MLP neurons of a small language model. Each row is named by its layer, matrix (gate and up: input weights) and neuron, and shows model dimensions 48-143. Each number is 128 + 24 x the weight over its row's rms, rounded and kept within 0 to 255. Numbers have three digits each. A neuron's up and down rows have the sign that makes its largest values positive.
After each neuron's rows, "fires on" lists the tokens most often at its 100 highest values on Wikipedia text that the model never trained on; "fires after" lists the tokens most often just before its 100 highest values on Wikipedia text that the model never trained on. A number after a token or word is its count.

L2.gate567:122115099103152094119154139128163149073081147184166136143146166158167133084148153115137112139082137138127112113095100128157122092085110178157127114124141138136124187154153123114144123104108172155162134137157172150135170146109118143131121113125123106090098151122109156129135175128127140095
L2.up567:152135125107149121078126114105174167136140163105133126108131133131115102118110159158114118119109128062130119119130133133148159127133158155119129133105119122137126092119126090172164130146153089141138113122114142149110122077119097124111147129142093107124151110139147106112124137134137116141
fires on: " " 92, "en" 7
fires after: " |" 92

L6.gate357:142142119128130174130124121089159107134105121170162103157147140160119147149139174127110108130094131151094123138080116128118111107174122149104143170130136122127128137098120118097108093147148130161085123119143121194138092093167153170125091109101121099153088129175151094138134113125118091114
L6.up357:127130116088115138085146124121136096152135107144124137137109111129105118137137120172144093143125178154103163139075112110088100127120179125153148147152106095162120125130138142089095110124121110136147168122168155166125101137135155102123120065092213147111110107129090101123136145087115152145
fires on: " " 46, "1" 35, "2" 14
fires after: " " 47, " /" 6, " April" 5, " October" 5, "°" 5, " on" 5

L2.gate235:090183138100130178133110149111134157132116106187121121192114108138093104099138098124114158120125124132143134127082166141177150117128139105172126093117108124110128141128103136133150099071116132131162106174128113116094090143098125160127115085147124134113089161121152155104133137063162155113
L2.up235:115145136106163153121127130155167166159143099121116107094132120078160131117119080156130117168146079109122155149115159110131123111135177093135128118133075125129147158130115134140144106095148134099138149127141085103127108121105172133117145138084141166157112119101161134107109151063176186122
fires on: "==" 37, ")." 26, " of" 10, "l" 9, " Bro" 5
fires after: "\n" 37, "3" 7, "4" 6, " high" 5

L2.gate64:112110152136092118151158115152139166115121118108117135116149088165167109102098105069126120155088132115104063123073117122132077173154088139120161101155148119140123151130118195110108109142129136133102099179150164134091136156117125100124147124119144140151138100120140116121161100154124100158
L2.up64:107133114148122140144154164113121164165134141128144155147103111114095137180131149132110105110175080132127098143147149161103122115120120122126124108140116074100118140129146150133082205130152153137131163125096081127150144130121116137155148164144103101117127129159138106134121131141095094092
fires on: "0" 84, "or" 10
fires after: "0" 78, " Th" 9, "8" 4

L2.gate336:167109137118131150151117115101116131141102097146145096139131120112127169127134097147097170075127109168115066126118119140107125158127085087142114159136148153069131139106091139137167109089142121100165145159147142086110121123147124147141128090107116160103115118164120155144087120126116135121
L2.up336:097113104129092119174108174143117105149139116131097098173141141108136136126119124125116172076091131085152139160125148132142086188113112106129118113114102124128126117145121151118120142171132137149136089134147128148116170147165139131130179128085136159116167092133167127162118142132101129143
fires on: "erm" 14, "em" 11, "on" 11, "es" 10, "inc" 8, "yn" 6
fires after: "D" 17, " D" 13, " d" 11, "and" 6, "et" 6, " cont" 5

L2.gate118:134122151144152129110180131130095098126113156134119102122130098128130141127137091142127140101142134124140136110128161134123091182135120125141123110150139136146129121085122112143113104090100166118179089148122126146141109119121122142153172116123091091133125187144178082124133183149104131160
L2.up118:135139118177197090121120105142133138079112177119094163108081126088148119117130092101130078118106125166137088128128086096111068146131095080118142137129091114123159094112186137150117126166134131144156135111130127116154172126139142119143136158146107136132153133129110122080129160113094119114
fires on: "0" 95, "–" 5
fires after: "2" 96

L6.gate293:145118144125134117113110142141156122127172137166089149114101104133146145123132115136132141078156125135114115136139127138126103091100123098104160166144160107100110106088104089147114117115136148139118110103155141130122115151126081142156179099118137140136155140131150101123094121116065109089
L6.up293:134113101118085153105163098100117127126135130143128107106159171109131151098107141094095136128163132142135136152139096125145143117156108119070135115147111143099140126146112094083121179146151102165161147165099124128127111104131073134133097126103138118126137157107109119127069122093133097109
fires on: "0" 36, " st" 7, " make" 6, "aking" 5, " made" 5, "2" 5
fires after: " " 34, " (" 7, " to" 6, " m" 5

L2.gate303:099144106138152081142105159110159122110125122105108115177161185104097148140169166122142146095110113127098136120143134120133189102086136123118124129158124117143128136084152128148133121139115134127143089126131147122130104112146130082177141132099119143130116134119116156143138118138141118153
L2.up303:084112087143091086091180162133142138144113135139130134153164139113092111134090118131125153090107119123148146131140118163111136182123122112132117111118140142138130083121128127133094123119095113129122122128121126097113128109140170108143153137109120157116147066116107093155144148098157178170
fires on: "\n" 88, "us" 11
fires after: " |" 64, "oc" 11

L2.gate289:120139080104107153108131112102145113169162133119138124146120111128091096149101126154125143120119134133125125130100141142100142147117130117072148153133137119117162127163099154138149171128126157168107129140126156137109169088074120130151160082088107162154167162138099160080124112127150124127
L2.up289:126114089122103133142133155109158135119122106128108132145117181114121163087125146120144082095167141123157126160157146128118178144135127089164120136089094101176129105101098106130133138137111139132115140158075126173076140111110096130122159152168112138136120120126098153186104118112172161140
fires on: "ic" 41, "in" 9, "on" 9, " given" 8, "ap" 6
fires after: " N" 14, "iv" 11, " n" 9, "onom" 7, " l" 5, " g" 5

L6.gate236:135152096117159172166160146108122135129115146132103114134099128170113132157117144122166108196124177119077137157140116124120089135146117162151125157118103116128166090116139111121154095157139147167081126123123128136090102130145141092147114150109125135101112126152135160137113149125130083161
L6.up236:126153114097137197116152143133136113160115143124128159136134141156106086098109146115167133134113121149120123137116155158150150092131103136162109123125159112142137096115134135128131070116176109158097095150115158112122138107134130114105149103118109064144103110144123142135128153121104100158
fires on: " " 46, "ver" 11, "al" 8, "f" 5
fires after: " |" 28, ";" 14, " Sil" 11, " qu" 8, "arter" 5

L2.gate363:133087140150116154131114126124134129116134117115146136150121152099189110115121107122149092175154107113150097118114159108121166138125133116133117094148070110110108079167165132124105151118117153135134145173127154127125126152075146119108116127125167118127071132126143114099123141133122141136
L2.up363:132109116084122131102095157123085098149096121122106122156164140120163155111140150094105127123170109158100112120137138104133097145143104132124129134092131105139106115144104133144106144113127128123142151110128149138104075131102087172130130131088115104108122136112120125108097114126103149107
fires on: "at" 20, "im" 18, "ev" 14, "ony" 6, "t" 6
fires after: " T" 30, " St" 18, " K" 14, "A" 10, "T" 4

L2.gate92:170149123119150063111121125136087160138097167117070102147101097126091141105143085134101167086122140145097133149119133128099104135148137115160072120138138128181100115118126136105144126160119134128139105129151153134095130088137148129132164137135169111125099132121094158127140095112131087083
L2.up92:134129129164093097124135094125120116167111130121137126135123127082118109099114070159121110119121084128102139134115106175098150149152130164070137133114152138142117096170109142156146151127134156193124119137085151131144086100160142150168098126088136104088129122109161095142140143134156080114
fires on: "\n" 83, "p" 7, "che" 6
fires after: " |" 48, " ty" 7, "s" 4

L6.gate44:151142155151152166133130140077129149152179127096150115135116131050112152135148149146098055087150118118124153136122085123125164132135152157099135101108118166119138100095154111143112126153159161112126102148139106126109127142113155150148115173102185125130115147120123104141113115155111141081
L6.up44:114109140148171089143115137080108172136130139081150125141087154091097135118131153130093090077113143087107073101122067138142171116148118135100096116143090146130142113138143127143155151153145159115147138120139111117124158130135138103119111156149165128085125139132139082131123121135111164133
fires on: "0" 29, "1" 23, "2" 8, "5" 7
fires after: "2" 24, " " 20, "0" 16, "9" 7, "–" 6, " to" 6

L2.gate353:159099101132137124114097102125143154112140135172132078102105148160121151148139105175185111120089100113089153114140090092155122125127155145109111162109105148118131072124117128163108102099157115126105098144094156108149164092081157140144133141088123168118102145125099085102062139109149124132
L2.up353:103136111072121108151116098139157087103088107147139163139131162125127153129156108149142146125118103109127178160127155101191090144127108145138200112061128118103113076131117131178117160114124119099149151151115115168124132159140148138130134114118130154120115157111117187083099124126123154133
fires on: "p" 32, "im" 22, "id" 17, "erm" 10, "ach" 6
fires after: " det" 11, " res" 10, "ult" 8, " Thom" 8, "om" 7, "ass" 7

L6.gate499:127129105164118140134078148077107129125110140117098115127131129116114103127118164124101130140082109151120100129127146118130078098132130124117113146145175095140129112127140130161118116129132127102155142145118152119123136109126101158116172106132180157137153121113120133113137119139120162152
L6.up499:097135146156109064126149105101120099116130127116107127134109169142109111124087176123145157153137128160120143151135111159087112084141136114136092147150146153155113147153111156164134168139149139143128122146127097137130116133134116168131124151120128102109135129103145128157139103121112130125
fires on: "\n" 65, " S" 14, " d" 6, " |" 5
fires after: " |" 66, " " 4

L2.gate611:171141139115132133138080135131121118147100161132176090155151130156153121116125153126129155096116155138087131074126092118091138139161141155124096127127119119130105105134147103154137140123094149118160108142114113088106147128132124128152112131128118159139102127105162160151154100092158110121
L2.up611:116158075105165052134139127148125101124116104075113102167121135124118097120120128138069143120115157110125084112108105135105118178145128128114117104139111125146105108163126098111129123200119128131158087089156105165121163132135144119127110133105115164107112124127134105128120117148155103145
fires on: "\n" 83, "st" 4
fires after: " |" 77, " main" 4, " or" 4

L2.gate445:149137166153155153120065122144103178138129130125133161095143137140157142092150147164128156130110128146140124088119129130146124104131151127100123111103164117161121157140095146141120132113127108071097129127146081140151113089112123074100166072137135132122142124109143108098144128148133198123
L2.up445:175205149129132115151116146089118128154108180129160071136157116144124170148137112115132120103097152123168120167078134086126150090112161134090144139106139125152135133121116170094119166113102142129132147129140121108134121143196147127107142110109183125104151096145124139141133119153126131115
fires on: " October" 12, " March" 11, " December" 10, " June" 9, " July" 8
fires after: " on" 26, " in" 22, "In" 9, "On" 8, " In" 7, "A" 4

L2.gate297:099150143136112153150147105141151118123163125114137092132117125169153167106167163125089119087130133128176106150113132091097140115112107130131135132120126099121139074127147111120102131151177134135157131126139129076113117126098114119075158072114162144154140195135151089109107176178145118144
L2.up297:128136138141107140130179115152165163141098146144153092137145136099094174110153139161144135151139103143134089092126124160175156132156076111111087143111129162161129079123140115121113124128139105102162167142138146125126098147129100062139143119155100154101153107136120109117146137126108074119
fires on: "ath" 32, "ach" 17, "ph" 10, "re" 10, "an" 5, "it" 5
fires after: "m" 29, "ass" 17, " em" 11, " me" 7, " cor" 4

L2.gate295:191121144107160115130109135096107107152102128133113164089082140135147179164136164134130151106123112131129141117135105147143076121108155052066111103111130084171163110101139098128125112169134128129170130125094104086120103127113123125176132144090079129119101156140144151153137099107149128115
L2.up295:163142084130125109115143146104107168133148151159098137137126157155147116146125102168126146149121098135107119172088098165151116131155145099133124123103139135101182147079125121154115115140126121127151113140117133139146105096095110090109132114111147078129084081135131138167098130113115086101
fires on: " " 28, "on" 18, "-" 18, "un" 6, "echn" 6, "'" 5
fires after: " |" 22, " T" 11, " g" 7, "th" 5, "or" 4, " I" 4

L2.gate267:112167117160089154102136120128121139157125148148154071150126129118149167144110158115116103124112137131161128120155153150144130141136152121143129146119086179127165132116133146111144089108145120130142103153099138119136147114112108141099176153170133122139097137152163099096157128081157127135
L2.up267:162149113141130112114110113125074142088120150132147117135093129091135136097154121116124133106156133096111165121164132108132120171124164137095142156140150135135129144099183143135117128144133121120137125122129117126142154120126116091118146103134100119121098176100125111057132127084107207096
fires on: "–" 95
fires after: "1" 13, "4" 12, "5" 12, "6" 11, "3" 11

L2.gate560:112158089123121172100110173148159144148123118112136176133157120122127127163167115118095130157168100109115131168123154132158105106139136147161153108068158112102118147117161124132121105112177136121151098125170133117168146108113155107172136120092104165128135133144133143117088127128150089065
L2.up560:151141142120115104108141137127096099088143154207165131126139150170139107133163134141107109158131168110135087102124108120134147117132152148120126110123134164119109152103161144117172138141151168097141089136146173148101140129152136117148162112139119162120163142090145110101145091111150101126
fires on: "e" 15, "ale" 11, "en" 10, "aking" 8, "akes" 7, "ers" 7
fires after: " f" 18, "all" 11, "1" 11, " m" 9, " p" 9, " t" 9

L2.gate200:169147129117107130148147110121128155111129129125114137153144072090116130120117117108147150150117122093105101102171130138137183136128124173160116142097165145080090151136144157145138100118139143098140115115130122125138096098108121093128152102184097137087112185137107081155110159163113141141
L2.up200:109101190077140148141113114135096169142125099132144167125123168142153180147156080106139144135147143114171119081138142101134134158104120085130089127126133110135115112124134127106143118126089130102109143146099146151151124141115131101089104142108111152116170089107129093137140124142094147099
fires on: "id" 18, "l" 14, "it" 8, "al" 7, "ar" 7
fires after: " W" 14, " w" 9, "le" 9, " res" 8, " Is" 7, " r" 6

L2.gate578:138127124123146127134071152162166118141171128082121125083090134068142116104142133090104112103174140131122112124132133136136158146149152129089145120153108148137118094085170156166127092118118157136136128156144130150135119155134125104127171108144196136147097184139099163111150139141133124145
L2.up578:110129108108153093103112104152167149123110120181139162112141060064086134151136141122126136107171109120153136142147114161171148123128130137153162114139110142158162116112117139183141105116137164155207075138138137155138126155172148117109140180140157153152138153070148143113130105133123127154
fires on: ":" 17, " te" 10, "ill" 8, "ar" 8, "enc" 7, "a" 5
fires after: " " 24, " e" 8, " by" 8, " \"" 7, " re" 5, " President" 4

L6.gate524:120072161110143134119121074101113102137091107110114103131118112166139125139157120114117118148138150131138102114124167082129159119093095130129117079099122120131124097115150160141131160126161093133078116112113068149125142106177149099161114094130100143123097147086148116101121157143129123149
L6.up524:082115146106124170149106119157140127134143122149119143082143089108094142115153140113100096116115101086157138107098141091098116165094117098088129136127123110144110107073071119144127149108129124134103099166120152141137113120187114086110123110128116106102115149146141089152130144136124118107
fires on: "2" 75, " Th" 23
fires after: " " 72, "." 8

L2.gate656:168097111112109136115114132122127150158134157118142127135106119126154146117126064116121139138156077141092119156121105136119139110121157137148133099082119142170121121135125144108118169135137118123125148136108103112149138134097140147140129121086161125101126188082149094172138113189139087095
L2.up656:099170121159139081136117122141088137145091145115130102130145166138121137108156103123122106106135141148166096141125142105156148126166126096106120202155096138135091118189102130112146161136113096132164110135142114093153136155155121119117084145162130139142117101148093118127137137139098108118
fires on: "y" 17, "ey" 15, "reat" 9, "way" 8, "ew" 7, "us" 5
fires after: " k" 14, " th" 12, " K" 11, " a" 8, " f" 7

L6.gate672:127120150137099107135130123092166161125159165113067099152101126155140119136168167134138119155093106105108094138148111100141110120160146126117119140079148120159112081166135139117149105127132175146149138159062101111120096114161137140096104157099131117141080117133072110131120152144110105137
L6.up672:091117112104070134157129100132122120148198162139134090151120132148140126101130114149142096093100112084115120131155188115142120113106145092169116148142122159122096132199064153101131129087134137151158113107114134127158134126196128166140112121097160087155150144104146114110119127116139144141
fires on: "\n" 45, " G" 16, " |" 15, "|---|---|---|---" 5, "m" 4
fires after: " |" 55, ";" 8, "\n" 5, " " 4

L2.gate245:103153140122126116134128135128121106150082113115147128156112144124095098132142137146108139079126134140119145143139123098096107093157122105160099160080121114110117162135118135127106113115186123131111130142131157171087116098147106117148097171117116157140155154136164113144122126126152112122
L2.up245:089143089147144088174154124157148126109103131105116156138168147121131146157146110176141142145130151133130120118126138205116113144120125089126148111152144105096135124101177105152118155128144157154170135107147197145150152122128135133124110111129112117107088071108077121153096088132117124122
fires on: "\n" 100
fires after: "." 63, " |" 25

L6.gate434:118119095150123100164143150127151128147144155103139139147126083111173105094144128157145094110113122091130099113112165112152119137161129131113126098120142123140144096113128123125128102126117174150142138149140172123110092116139129123119164137127135177167153164144165138102069129124126130176
L6.up434:128106175110109119087125160130142091135117113114160178109121128109147137081111129156150155126110078162096100112165130127151078111159102130116135061157104133103157121117149100133135137156149136104115087117127092186089174089093117167136096150165077122117152139117108137110144110133163129125
fires on: "0" 55, "1" 23, "9" 9, "+" 4
fires after: "2" 57, " " 14, "1" 8, " (" 6, "0" 6, "9" 6

L2.gate345:139121175160055114137157166102128112114116117166117115113167159180117101145103152084098126140162093121127131100133129146135140109141093116132124121125143182114086114101144125132173138142161132089160106100126141122137101149155162142165107099134143149090159165128112107093151101149093100114
L2.up345:080144166135076133127099151138089101140097123156129129123114126111125116187134158119142085126136106136163105110156130112136128099125102106098081132101104082155191125119143114119103130104169141118158121126169074099141086145128134100146123161173101152097102144127136098156146115117114130088
fires on: "en" 19, "2" 18, "em" 8, "1" 7, "m" 6, "ing" 6
fires after: " " 23, " T" 17, " t" 12, " sc" 6, "T" 4, "et" 4

L2.gate250:153168112118138119134137136131136129162116175135080184148132146139111125142161121132132157092121112138121130147132103138117136124118154090121144163143064170119135151143107108181185062140176106188100120132150124115140125150139134095122108106170138165152135161180110143132081154099144130120
L2.up250:120147133119119106133108070135128153121096124118138156100116121119135126135163130108106130113142122116143099167170123134144123127152121085117114125122127134097179150097152123195122124207147154179160113147152166161104119146149115145142110166138142168138116121151106112131072103132096154125
fires on: "\n" 58, "om" 10, "ed" 10, "us" 10, "or" 8
fires after: "." 60, " m" 10, "C" 7, " an" 4

L2.gate467:112109118117124103177204097129133079121119123108141141161112129117163143143147117099146115107171133132104136131112139140109135149134133099107131124132108145116148144097132085156118101156151142096108139150165101179146112118147110116196108114124146089127105105107082097171147119125106163148
L2.up467:138129187144129107099167089120124144110113127107138088156121130153150159146139159114147136142168121105147110100126117136118152133140107100117130158169146099129187187113120049114133155071108153119101149139093119100132163136090117114150125104114094138126101123095090111144124099136104147073
fires on: "ic" 37, "er" 29, "on" 8, "ed" 6, "E" 6, "or" 4
fires after: " L" 19, " m" 9, " l" 9, " M" 9, " pr" 8

L2.gate107:125087094155132108136111089119104145106124130165128107114125103104119104119111094123115126136063105184181152103135104144158096112117094074185072095114130134139127162086097122114111119119156148175142148135072128090097160125141067069143144122084144140125119180090133133103132138181142127112
L2.up107:151121142116107115153183111121114107144092103147122090126134132118069111130118150122140184150137128130128158114120141174133100105099152128119152135114104113160160165121115145134151136142132160089122157134146141130125156148120121155115083104152131169113096182097200123166125118154158122109
fires on: "r" 18, "an" 12, "m" 11, " total" 9, "amil" 7, "l" 7
fires after: "A" 20, " T" 9, " a" 8, " I" 8, " Je" 6, " X" 5

L6.gate391:094142134130145119131150114112134146109135129174149094121112097147123159153096133078127181127168131154092149119170088079173122104129117145138152136155093143134149159134143105111155091145138137139134151110101115160137117127138137128119125131136108118185116167140100109180131156161136124108
L6.up391:146127109116152140129169151123100152151113148155125101147165145108085142136119129155135140110092120172128167100132112150126142135165084105131138140108154131110143146127127120153128159147099161155142142099121116140108119105184153104118119095099139121142043139156119104155129093114143121105
fires on: "1" 30, " " 22, "-" 10, "0" 6, "4" 5, "ur" 5
fires after: " " 44, "-" 7, "N" 7, "1" 6, "0" 4

L2.gate690:148151140143124157099126111102125120114122153159109092116137129113117150173087096133095114178135100123123122100125150129110118153083119092131093124139145146122122136118142130151137147135141121102167175062124108071112127129128120077117119138143128162138132084093140091144122095145132128145
L2.up690:112145125148082108119111153085133152132106123094119146093130082123147140133146113128098133149116138115159143147070166107102110095142151083100124126124172085120093137167135103129093172093109125129135135131107131124141146137112102146154110172144164142134080161117135157105160125097105114150
fires on: "\n" 100
fires after: "\n" 100

L6.gate475:110150103162151080103152109111103122119126118146133122149122156153112159062122113120133151085146184158132124109107113149121185077146119128117130104129097123127154121107152072107133117134147163130124154108140135144132108158107090122090139180127112101136109115153099101085135185147069167108
L6.up475:103132098147099128085130116128088140180100133114150075119062110155109124154146113131159096137150103124150158158144142143112177137125097158126100119092122093143143131122135151127158139105177144158143109121077141137158167130086105144133116135125118161138118100122128117158143081126121130148
fires on: "1" 40, "4" 10, "3" 8, "6" 8, "0" 7, "9" 7
fires after: "1" 33, " " 24, "2" 14, "3" 7, "0" 5

L2.gate427:141126161103143141173110137098146119094154119130058138095153135110103097133090094151104118109150089147113118126134167109151160163144107142139115103163157115134117089089134094121123111146135148159136119134109118122075152099122135133158146164120102137148143080152118160126053122085176152136
L2.up427:123143142127130133124144099162123101109169132112124147112139089143115138099117109122098129142115084121125150146139148143117165154169149103161137125131131134070129086104115105152094148120144120116164158143130109142077135152104118166116079153133143146123143103119120126103072130148122164148
fires on: " Mad" 13, "ad" 12, "art" 11, "ak" 8, "rew" 6, "ot" 6
fires after: " B" 41, " b" 12, "p" 7

L2.gate636:117130139102132119095166174087134135111135152155132073195139138121120119128163110108120092144180126143156156124158159134177129106136118081130097111082151122142121102148124128141096149148121127139134126109132117104118086127143157152151092131086116151144146137108187113126116156184077152126
L2.up636:112139138086135115187167117125157126099150165156133120091129164149144100117123130130145132096121139066115104149075135168107143143106140138162159126130128108136160088124116112135142100156164128129173126151116109094123118116112154096110106146165142072110081110175133103133157147150127135164
fires on: "ph" 22, "adem" 10, "om" 9, "m" 8, "omet" 7
fires after: " em" 14, " d" 12, " s" 11, " Ac" 8, " D" 6

L2.gate223:124147154090101100157105141151174161170123067092102155120140136138141129113114122108121130166160134140116085147110121118153115171165129154100111132123094166108105160076165149111119148146185132151132093115139097133134073108158138133125122171139154129147134136155174062147110150143092098102
L2.up223:105102090126133126125154099136116143180097180140111164122113162145104146136171119156110174163097097151098141146133121111115124138137083122158137126132083136129111142157142136140119118127167131147141099140130148087123096115157136121140130126164120128130117093158156125141152120142151091128
fires on: "." 61, "b" 20, "-" 7, "ort" 5
fires after: " No" 13, " F" 11, " St" 10, "f" 9, "ur" 8, "r" 6

L2.gate394:146130130143155134108138126091122111133140130145159132173147141171155149113127159144091112127133112157115107149126088095134155079118165136098100148099154112139140149127115149135136141134163132111119105133107125135109141050100117097151120092116127096180082144146111119192145126141139129095
L2.up394:080102086124111142088152147135157128126133116118113125113131120101141152095098125128135188132115122117124131168125160111132145136079113156117138137142124176172135125128126132182105174117124126131108085140125148123158128095136144096120151084156107151146088156134129146177136136121105133109
fires on: "on" 25, " follow" 11, "row" 11, "old" 9, "ound" 7, "ick" 5
fires after: " th" 21, " h" 10, " H" 9, " dem" 6, " resp" 6

L2.gate166:155112175146110127150124118138133165125142179140128159096154086140144121104114113121082130124105113140140126119099194164053143118124113148119142110142112151141094132135064153142153123135109139107144151170092151144131131111161136075138129099137143099151142100156116116136085110144108111126
L2.up166:115137155113177084115131073158111172083079109099123145128123139159141165133125108155117135073111143138129132117149147169090184124160135160161112095156156134088151140108118126126148125156148120082174178110128145134104160109155097132130083095128117159181148134139149103178127123119100141124
fires on: "en" 17, "old" 13, " just" 11, "ent" 8, "t" 7
fires after: " r" 14, " R" 13, " H" 10, " P" 7, " ob" 6, "uf" 4

L2.gate498:157148167131162109166134102118152152147124151143160158129122149094072064141127136129106143108154157133121151185088116140123124152197163134128139130128164132098130147130125099113144110120118137122109142116111113165105153151129130103124089117149131119180114140142135107103168124129095135133
L2.up498:114136176143134140158113082145112150137123138056140112139120114103117103136113138133157122110148169157116121131136109135164156112156112128130159148114133118112168124139125111124107105145161132144170170105150138126060076169129093142133101171092131098112160130100105101146134134147106126097
fires on: "ah" 37, "per" 9, "iz" 9, "rit" 6, "tt" 5
fires after: " O" 19, " El" 10, " C" 9, " B" 8, " l" 5

L2.gate682:154174159111146139077154125112105137105163101109114130137123118162128155133110114158142139111096131107153103152110142101121135122115151159138129132133184114101131135149131125133130174126154104149170138092130129128098161138128164079112093119141127128106132124095143133115140171119121132108
L2.up682:115140144091106122100072122093128145164155120157108137157078154129101131152138122139143124133114142083140127091153107112147102108130162117132129135111146174100087185125117087157152114124099088120116157120078159115143108107174112148151144103119125162140118176176121118117156134106113132109
fires on: "en" 16, "is" 13, "c" 11, "ec" 10, "urr" 7, "at" 6
fires after: " r" 28, " R" 13, " s" 8, " air" 6

L2.gate635:140136131134127160062138113123134171092113150106167141133106142163108125127126113137103102146141124104123111168119090125116157156055165104089122141174104130106093140116077113093110132119123081110114141143117147117102121134118142117118141173149159153090114143171147096124191120139123136130
L2.up635:165138115121125127122085105131168140120072089109130111138155109166140144124088099139097112138128135148128130131111104146090109141145112120114156167142123122126098167100117116099168172093136123107135082146116107176124169115101078121145128130099161134113112115174154109148122157141109135173
fires on: "A" 25, "ical" 15, " A" 12, "y" 9, "ial" 8, "ery" 6
fires after: "\n" 21, "." 12, "anc" 6, " pol" 6, "olog" 5

L2.gate320:109147134111144125128090117111129143106120153169126093164169103116157133144115162096112138164142077077151148129142092175129133177121102156120161079134118090126129123130176139114111128136126119129112161157110126129097091144094151105180094128160155126185160144118100106146174151176142154165
L2.up320:130119109118183124137104108160150115152122157129148113131180124142122133130105151146115170167139149115125146115116081121122103158164094169090133121110148113165129125119148148106131135136135158117142136069156135082112120147125145166138114150133121134124157148145112122128153155164110130136
fires on: "ts" 16, "ian" 14, "ina" 13, "i" 10, "." 8
fires after: "et" 16, "ol" 13, "S" 8, "t" 5, "ipp" 5, "er" 4

L6.gate511:072098102131116118124149160119094118126107146135088085093116140099117077129094122091146125125135128094113149074106130129098113098127130136113147135118126125154112107163146148142162122132155174115113136108106158151125130129071130156105119146104134114149111138098166126091135089164129133137
L6.up511:113099096138164125120111125125101152118122137097096129111175142120141137119164144108133111141133130094128174112086136142130186149107154125096083103116138101140136113152188115082167124178155146163143129177163122079127145148130116155105128144108153124092108103104153122128143101191124132115
fires on: "1" 73, "6" 6, "0" 4
fires after: "0" 33, " " 19, "9" 15, "8" 9, "\n" 5

L2.gate95:156161154124150154144134122129161143113147181128110131115109139114138146088150115109116124123166104149105132126130159132146118110080126080126125141149108171155164173119078120136128121148116123123120117110108106127087090083112118142112148120122115147085148153166121131161136124135070124107
L2.up95:116178152173159117136109123130125160152164176114104131094118157129094153149175158145149082150175126140123126114118095111180147078159117108127119163153115144124127116124117074122144116144130157147133160131158163111075119110113118069126137088120119139118150127119114172133110108124121102147
fires on: "m" 24, "one" 20, "ia" 9, "a" 9, "eg" 7, "g" 6
fires after: " n" 31, " c" 14, " v" 7, " m" 7, " k" 7, "/" 7

L2.gate378:164142163097134142092158095124135104139168146144132122151128111136112116137129146173156158126119127144105122087149179092083105116131109118146094097107118119117147101127157168129147106121149104106134127134120136133105137092155154115129095119152132123107139114133170099130075130142133124090
L2.up378:138125155135144125140136099085106094124124175138146088113126063156143109132126123143107113138128150142122107105152198107114114140168153111131088095113164143096168088147134160147140131121141139132165120115105109122126158133130131109139096147123140116154105111152171116134085142120157121118
fires on: " Mc" 20, "\n" 18, " Par" 12, "ist" 9, " Mil" 6
fires after: "\n" 18, " the" 12, " in" 12, " ex" 8, " |" 4

L2.gate507:133106111086137154122195137114152149122093120129130095096103099125147125164149171179093144125121140109109114123128155119120122112132157182140129113133080125129110121122166124135155157149159167130121155134143123173092134116167130135117120162126090176152141125143083117136109172128067166138
L2.up507:135173118114097106146103114156115125153105091145135141133087130133129157145103061138116104116135139122119157148129094158138125129146133121148139137116124132094123152094115137125104149145148151121130111136101092108132177134091096119180129103115121157118113155094095148163117096147121126153
fires on: "," 90, ":" 7
fires after: "0" 24, "3" 14, "4" 13, "5" 10, "8" 9, "2" 8